Weights of a small GPT-style language model, trained from scratch on English Wikipedia: normalized queries and keys.
MLP neurons of a small language model. Each row is named by its layer, matrix (down: output weights) and neuron, and shows model dimensions 0-127. Each number is 128 + 32 x the weight over its row's rms, rounded and kept within 0 to 255. Numbers have three digits each.
A block is one neuron, or neurons of one layer that tend to fire together. After each block is what it responds to, as a language model described it from the Wikipedia text at the highest values.

L7.down1:090125162109090124089168127157165113151129144141155165124200094066148139078158132124070071178158168094154168145016098145120147124158103148154143126126091109115114175119131130110115126108168140142124106152096116095088091138153150158091147159065075088165138095156144126149117084094098224162087152037128137092139105130120161123194125154135120127105089035138116152134125150149087141163164
L7.down172:113144075115139161155153126159131128120118117120098116150098106086098116113167098189144131148105103147212079186125111136140128156154094166088133118127070096135186086168138129165154158165167154140179138117102130134121144142124151118040138059086144114166132108162149128098015147077148096146132155067105173123150121118117133080106181141178149120105142136106095094122161112098102132216194
L7.down232:149152115176108121141091112106159162162114085087135135078127100072194112128130143152160155140207119114201110083162106126136118127189120115163135162134083106120117115098098154142111115115111107185096067156113170093156102173175160071139137101136125145086179061145174141098099088131135061095152139068139152092117163096170211098126112140159132091098131080103030142202132134092136149136198
L7.down383:123108084149201146140121181125128140149098169135152134138129093138119082108137111065084104138140121153107137120090131080146124137113116114125158097153091070099080120073138147113054135194205118189155139093162160176163127168106117114054051147106143123140085113189087134133159158111179149130122142117143114147159124129075158179107090134209168088140145074169073115136173167116106152125152
L7.down417:124122099105026140129148152170145117122113133134152118117111106146083117103098080124176067100098114136179121185117093150148156133192111162171092124117111149091134174137083124179135131171095084209119121032118138154126114109182127158114131092110091135106124102136170107130113189129145152109124089099071166079114101139085112138138160127170132144104110150126153097122185119153168133172154
L7.down426:190101122179119120139145117085155157130140082116114126164093103171120125147079134134118120152142104121095196140101084089134127131109135165155113110064117068091115196164139148147109132109186143119153124106082107129147148116165104112099148145119133136118148120123120084105188068113104178134115036096071124112085150105152162128230128146124109173078129122165124195115134148119130130128082
L7.down436:139100104119071131086147213124118090145147090075171129209122127075105124138169126096123146117100130112117111131108079159134135150156149129171124157127093156127178094127136143122139137196129163204065126098115027080088097166152106085173153084079191174081204159164147164121174133164144142178155125094113157094119204156102129133105111131054115156140095135106106105141113139133121109084101
L7.down452:174135102155132114161154144142102151090116120110143155103106122057152110128117163107153084150105103123097141155086072159139157126126163090134029147118138075103052054164134106131099127151094187138125139129161138083185169151087132118131098140123148162180105104106148135141020187115172180128060185150099151108175124112141156129138110114078145113111100134098168140125139151136137112119168
L7.down475:119140083151102097109118133071204132098137121131131086135112124126088158099144115207104096099161106117122088213074114102183133154209097112124128093111085075154165095147111085146201087106086099143102122126109146103126118132130095120065119118099081099187080114135149164131104148106148164102084109139166166128107078118135148110133109139194166084169104080116108116130079138112132133176136
L7.down543:148136104120132116153113126150109156209138088158174164167202077110129114115129130122087135116143060160150083152155111101121165101119137095138147200175138119120159149137180122135092115142153192188101136113131096074103084145177123116128117099065145227119135097210116148148076105097147194119150110084137172090132091145116106145180104141162132109134077117177097127140143092129081105128147
L7.down683:123128111129124153106116168153146126088093122128137105108094116142159106147144131140127177145142085124148215144148072137125133130147109103133149149146201102110150102142187132139121076133084153088153141199142117134193176136127112182090148179139138160149159106169142135157000181152104143157090155111070158078091116150156114085110146183154172157110134092120114142126141089156105098114151
L7.down721:115085107135140155083139128152154111202099085129128107098153102091087139106139106118155149135130128123135143142110143138111111184165112139164111144136120130109148153130146154147159148161112182143125103106135075127131134144132094142123114143120176145105146102156109142153000137141139104153137112102073157100125158117105151100147101161130101132146074150079109143157134173118150147155123
L7.down821:162083161095095096150115180144103094065138056110134165160128139082100121065177056090124113145086116152184094132047088163115160126144111143175110153100099123149123147160181123128161067173114225135126133128135048097117176154085091071115139098060130121126117172123121152099136179184081072143143108115130127093192171133137154114111121087102110169138131069042106143185110108118161148165135
L7.down859:180087070157141156129095102089110168175153137122053169129091143176120124157168114132170093120089096143169073177100062137133178154141140111196106160097104137131130177114165219086150183128154150135111134120171109137164154166175152120113159111128064131074164132061082087126187132109130122123088062134109079173091170149142136084125134101138114143161128138127108110170122068121071142152157
L7.down896:115199139149141126125150174122212120124114136111127131123129148151167102121147115138135112116111131098119113119148121156081126116084107098082152089146142128071157092123114149143098105150089159151148146169112120202109142108100147125116089109174166112133166113099143153124122105074144111176199109117118130128087198105112077128070110140176118112173121095064140109104111121160133125086118
L7.down994:220164132129100060088135090108136119126163113124168077125131108133111191122087125088093101096113148128079153135122117195117125098147154133110155147177196178134160140124209076102156125058102115108129101118076133114150092180095118185087116138100123091101166127201109146126218069105171147127119103113168109150074117154144090153169133146097117111107093123103150119149158140144075068142111
Section heading openers. Opening markers of Wikipedia section headings (==, ===, =) right after a blank line, plus table-row pipes and sometimes "iz" within words.

L7.down41:148154137156138142126160137126103166180081126090117161099084121117098045133131185178118194106097149145181080133119109167104122092141179120109106091086118093136211182148138121120119167092127149132129123081166144154139113088170104115143140181135132088073155203110135148048117120169116143117116158127099168122175164124118145098156121107106129174087098104114128198147149142107134115077099
L7.down62:184082115147120166131084099118125143172069149120133081173224132126134143061143107144192173205163148153167111126095148112084158169097109148118107125080135142113133086116115131168132159089084128118076109158143105151130126110150164047154100114177127120126170127089161150136083150111099098152189103073116166087202164125071129068107089160161078106100143115138148150159139151063146154154080
L7.down326:191095189191109144103182090132147117123157092124128155100095176118127111130119128128145134153142135121151112147143145210081142145184129112121121173108105114086142176134155170096112083054097131134131148136112120073209149158132134108098140086087088097174124141141131126160025109083115148055116198129121192130162123066072170117089119109150132163118098093115127143105126143132072057158116
L7.down371:194124124185157153102113139132129178113125137102113124103089107143138112124075045116128188103119113211170197109118102106147123087152182166123111122070113100139166151136147130053166206121076140120145174098123148094081172103132094127105121105129160082095152185120132137135168073086116102167087120156105158207140079158094109131176155185115146182110136149159139097198138116114117113114086
L7.down379:146127052152122115149187109116093133159114096073100143119102109083157089159202170147141189111091159087132107140124118172126129139086155102165142173166106128131144146138192129117076099104190127077146120105120116162182128146130147149052123158161088106136164118108136172064108164170108116092118148125136166075152119126212085101172102044152126076175112136121136141112200108130114118097131
L7.down392:135178109170101078149117131100093148093097123107111118099120135116147108148172121150141174132067092114140187141138110158120106108211157114097138115094146156148171138153056103149156167148148107104134127118095159113141163095188130084098144197101153100129097191144130133096048115150085151120136103117086197119117163115125197128119120054142093151135161080136140149164098145111121131091094
L7.down420:073120126075135177075076139103171163098068140061161076164125106110097169119117174168174123123097132141181109143090164139123163125054088141081115130163148119107098150058075153141125122121132133112101135126141106083078075103160150112121187175154144127178204116193117140155157070122142121154134177178053139127075161172102104167129160149161119091125139200178099145134138134151063140069108
L7.down511:107121107136128107111184124164106135191137077111162158142106078134133162152147154200133066091107141155150144146139106146128103144137137117118160068119164162095142144124158113091110158096090144090079056128075149131144139058136171144111137186061135080124117134161123174121155131146044154145123096160109160150130093065132137112131114125212077171104099109080132092126190094084137113158068
L7.down548:114154164166119130135151135144151177179195102092092192145130138158101146085118106176149135065118140059180148109149090198174139136120170161133150135193167040146143153110122143084100119149091168132138156144118053079144116100161110128124151152120170144173101104039142114175069121160074090152160130144123189072162113137119103144092150112172128161065154120128143132133203096093052154072089
L7.down622:074130139126230156098088154131059148094136227141119152194126130085109066135125088146165084131105151159158125144122105099090091192165092127114165114130124143167165141094160091098061132125067131141147103109172133083098186081138132127113179126102135129141093140098143123117150097139101150099113107119127148106164153142114102114105153129127149084134183119179108174144113148122127144114113
L7.down653:129125134117181137127127109166150163167131137126107144112133102141089097149113103038132131169191157070134132146130203169097126177084167146167083134130168150089115050155174121156099102118126120155150167147164102109071145018124110156124123089128146159097129146129117086112071125092141119211111164138087141103109115100064170129114145119115134109141114106165069157122211103126125150109150
L7.down692:156124145080117113116155048101173185165062108119143118084141065068136049099130116100132136090131127159135117135098106112151121111173138057105098136107147065109158133138186137118086110102095159096114136209111095173143146151078136126093119164091122121043125154139141089043074126150085129108119102116169147213080147158157115138156167160179123194122162175106148145119166101147136150127134
L7.down811:115079117124135148128126120129136135136115052134099169150124138122060181145172138076145137112151166088182129131134163122131154111049092099144151129202050165184086155106062151115183133162096161109082123118182068119123095142129117131146107167111175090096176093149115128123164161075089200159169136141184174086091137154100123086148116151133100099138110174134150132129089142124129064134116
L7.down860:155124138130086140142187123165082189119105129115120144121118096146108100141179147133167202122068103132140085132121073172110089133144158150125153109099099115115190159126125120110066184104135102132135176139122067163133152148115190134172125182094113155146089132136107069075141093125109128064075141121117115130077070096153171101156166096092098129101122130079178095145136107111157216195084
L7.down927:122124136131117163145140138150116182147103111087050147123144109120108120143121159144124186143087162093241134159118120108122139160169120105120156101061179110151195133136081104097105158088097121106089146119077088141171081063164152093054136160129123083076175163130152127096148150117113091177079134121115148136192120107094118135156117080156147190083101103170132140106149116101127144122143
L7.down978:070178179145099114118116135138179180100088119075087116106154065097157139106111094172164142094111143150149216092115106089145142127080127165115093128107175115112181129104113161150117155122103118138104135046111083098098098116138117050086128139110165137103079114139159114105185098093114193154077136098093152125166112125049119122130184111125127130093114070143176137122149174153138128090161
Determiners opening noun phrases. Articles and determiners (a, an, its, the) starting a noun phrase, usually after a preposition, as in in a tournament, has a total area; also table-cell pipes.

L8.down551:182116131165171157104158141177133113144110123173121030082121132081111104167170110135106121172151125084217114169168120148128137080121087108171106138165098109187087152122132181096158142131119143148095142122114145127085143163198137135152119094108189092158150158151154123150156160115130141148128144140142150139102096142107192121170131187098121136120138113109047043122144160199127092135101
L8.down749:126157122133084128094155064126159089209152112191154160093154095077170123182134116136178173159148137107147073153130130087099081109156095144142148146106096146133129133146117179103114156158065177139157091099127126090106104096146114135157211159087114093122168143152138053165090036113121152191111098125199147110159131080125129109147171148154146069091132122152085107102107133092077084118172
L8.down866:103145150132153132104141184113154087136134108136152074100134123115103090165107105097102166193123124116230121104135051108162116141104192146101143170108148112110176153093104139120102156174132126160085074127168049082120150149129122117183151141129151135061184062198161119148143096088085104142131154072207122019122165217115120100152180138088146123143077122121052134159134187139122071128134
L8.down919:165141101074149148137099166125239122174097073107122190121123144111165130158095062133168134102177124150150105110066112135124155080137126134117155166137082138159149108076176130161075073195107081189070120093143160150155184124193159096093113097141093115109139125114172170149101074118110047152114173123081173120093153126120139154078154154142121137149153085102134168119145146096120083084113
Wikipedia section boundaries. Opening == of a section heading after a blank line, plus other structural breaks: blank lines, table separator rows, and "is" in opening definitions.

L8.down23:135106086130151132129161085157084086108071130160126146159125173103122209136102059133117133146149144098179097146130135079162126123127088163138175118156135097147137178193163106122123146090067116151091149059142133125135111097113135160149131110114134072077166148155109159103162111132130145164127105129147155136058176160128164195130082163135130133131068148136072161154194111117092122104132
L8.down350:154073111092121114148185114109074111094153166042145128113107053122126126134114140131153159075160059128142155079100189135152178184129179141116145160126134082137155146105100122091133137086114106146178122123150097090165110107107102166115106146124135140146114165117166166098141147081132116097132131095116168126135159137120121130096157077121134032115120112125150146145189122111197105134114
L8.down887:167101110148170131172138126064160128180119161092064157129147078104155163145089148073136135122123079074171202193128100200077110117128109152084109107086141142106137139115111106158076087145097148086106107134140098140124111106104132149114089157124081098144081116164094136108128131117152120120146095076120160119186121114092101154135140093143084177141158155110140123176116086164163118095101
L8.down1006:149100164108127122120072138100109146167048162125052194116125055136155168104053149124123095113124070096129147205140113135157139150122138181097148112133150115115071101102134113123143170105125188119152137156139174119087147096112089090132120154103053113131162138116161196123165092095148154106121124129145158093136115078064101172166195044114125124115159095150163174121140111126126158138145
Time-phrase introducers. The final piece of prepositions and conjunctions that open temporal or circumstantial phrases, often at sentence start before dates or "the", such as Since, After, On, As of.

L2.down164:134161048160138179143179131156150155100153142154108119139129095108054144131162156153105135108133170122161131148143134107131162095111144132116172161065119115145118133121145170125093091089111131156128107182090069054201127103086088147140132124114119147140141167099136186069125129149143144137082142107125114146120163155139122157149159154145183156126125064174128143121108073156091134123099
Prepositions opening a phrase. Prepositions that begin a phrase right after a verb or participle, mainly by, as, in, from, during, and thr- (through/throughout), e.g. "defined by", "continues as".

L2.down52:148114189075138099119126143172110153053101105115111091099122099128123145167153111143113139134061075184120210104107151225113126199182140121125123067066168101186126149131106177152084127096134102138111127103148135120136133144171159144179156144013159102061122141134117137107138138130092098128110143131133127091199108116152147138153169189108150143136127128104137136133188149127113139103084
Article a and letter fragments. Mostly the article a/A before a noun (a one-year, A Portrait), plus word-final a (area) and split-off pieces like l, ear (lens, line, pearl).

L2.down116:114109081081110194139153138153202124182105080070104177185165125116141103165203063148145146131142144122138157146115165131146234137119129138162142118083154092142084092105155130112152162172091172173122131122104152137103117152087151119147100094073134144142138128139111129100081125140130069165072150075046085050171149126073107091091193109138056098128078111070109139100124134141108133110132
Wiki section-heading markers. Mainly the == or === opening a Wikipedia section heading after a blank line, before words like History, Results, Heats; also word-initial fragments like T (Tennis), Coun (Council), und.

L7.down28:081121109094179148149091178134158082187072114069164168126181087078157114143111116202090102068120122118221150163146148144167154156071101137119115088158147125149128160199139120155125133092177085124151086127215139159130116146109122126092106117130111135175108125134108077154091142158095107039093152127112073082116101173134150185117137124171120085128099063109122148148113095152108139115151
L7.down90:125093124111168117141096169138148119208149162157108141140144119125088119101103129122154159157107121101163120077093169077116126151080058099152133163160105130081156101181148148159007138117147138128146128121087148164093106177147034098076108132127106145141147088111125093177130135129107155129097158195098108133138135121089183149153139116117186157094130122156152136115203157190119164116117
L7.down201:145135131092103124091141107131165157171098160148105146149133085092109209148128147084158132169201128111174127150122114162187098105062165147166114187092114129178147139129152143162073085079112130125121115148201134131145121076127163098163137154153162106154161084102109139106140109125077124080137107114067135106167153131078140165122112138137098132116073144139081044126202170163081103093101
L7.down228:127140124187143177102170147101100134102068114124109190105104154148165114126095117104179201160104171050118123105094164093143112130072164121078095169146120121070170148100124111143109154208082139132116108121196121151163096092105117155110140168114111099126100094094104121116089128199132131091134028150117130125110169129140130128103126114136127117123077095162082137137075129169130117179141
L7.down306:194084139147107147139155124152130116116145109094131145171178098116093150127149124132107134139105138137143145112152141166140148107121158161175167126093153078118071067082140178144157066135110123179084122126132175084216126141056153122093105155150091084182165091151128159103071125109150133152121179098148205112174108125108093102160166142165150155165073159110169094068163104140109111104134
L7.down335:130070119154162084171185136118087083163147137152155137088081140121074090178139132142134158083139144098136089180078016143119132111120159185092127156138121118142129116117108137122146141081093104107120115158143150056166121142086158133105183132149049173133160156144137138145157130153147114100184129125114082118108180137175133118161107122105115081158133101107147128090108112131130048109140
L7.down553:180089172123073137119139152126125116095119113075103133133125085140128136192098187189117184128134157157147142144090126081097085149120183118142123144078163100139162071117075117129176107146104125132067136135087129113095105014157169112130104150124147124132142154131108124103113133091120112125126197110100227222160121210149097115154218104113136123156138169138124139143140122108114164111114
L7.down569:088073110106055114131090135147089154146114112135164103159165130086128163186142148117127162108153147116165138140146102157140166129123065127180095156106167138129151148098105133148088066145095106109119119182107179084127095115091091118102111180109097213136164183139089136165230146115106126123110172102106143138133072132126139113156145174121052099188131161140133096122140118143100114113130
L7.down592:129156125097098180136118185119161113119109130130149141146103108134093163113147136162149120171096126160163139163126133114123125110077163125119208115149068063166119072120128112056118092059129139128130151164157094126091077100106107059132177126130135203081138174118121145104146179118173133120153148129148161135095121176126127142123110210098102152202066192116133108216204105125160139128125
L7.down597:167093145138088145157104150181058118121121094103123081181109107166152134164113126165125090145150139125132117190165112110071127107098148100122120077140174102087127071240111106056124172127117085135094125100082090128121104117147083147183110108127148097116065154123099130123132172129129141074136208094101130191138139172095104164161141090183131144131127134108117142116155104121149184127192
L7.down600:061156128115053126156193136130170179100125143106128125094180082143156151063129202153114186140171143151189087169134156153134107154129123136131163163124111135115145125089147164113101123114129124136136068145128114146139098092134138111149134193094147110129112144113086130128128125116162127107117135191167139132152136160126155086121118065140155105073130112198143091125195118154085243143094
L7.down686:145121106178118122126173129173145101117178094160097114188147158132201088097138074150069096121102143129120156173134072107115172133128131119090125127140164160143083072176171069130114119148124089094187120129189110085074150161119115105096089100045158136151103153110060166127195139166175143097173150155177141179203163085138141167138200096077153166173150127152127145204057160128143120176118
L7.down802:134075136139099174108168141148125128142151137166089134081110056132122120138078134124159123225075102154162221160141131130160128119063180160111149178121138123172094060096135141154144121109103094143108119120141150078104103117063119133147112152107161121151060117109139113109087113156128173123186135116146151192159164198086111146109184080107045144152148101113108098127191082160144106152148
L7.down890:061100140128110103118130100151129073164141093162165164153119153194147208155041156149132136141193152122148115139125102144161151142127150110161126186132173073093194192141074186126145081115108078149161113154077135127118083128111146113124158171171183187186123139068088131148063126088140202066146108150144150155128138133057106155137148148151097072115125094165168123144124117163121102176113
L7.down932:152135130112058132163118118190074172093192152211147128086074152088144126111144169147152079160130121086099125144152123092166089120200136117112158168130097177094122127106123125103180095068049106082180148158128090146164168194174120153163167085133125102152107139152132132112091116125139149159082088116138128128163123140085112119076109135121138103120113152126163161150093120093098136151147
L7.down970:180160195134162155129082163134106066203156162075147117144074104115144174137118116159141125142098178120123124104128096117170142078153146111104153157129097087178135195140104147144095158100138099157110197120153082127175183077130132165111110135075155094130109162142128196120119142066160101131126152076092152116114149173114118122097055108146234115164118100074164168144122170099120155087168
Prepositions after verbs or nouns. Prepositions (mostly on, at, in, by) right after a verb or noun, introducing a date, place or topic: died on, goals by, influence on.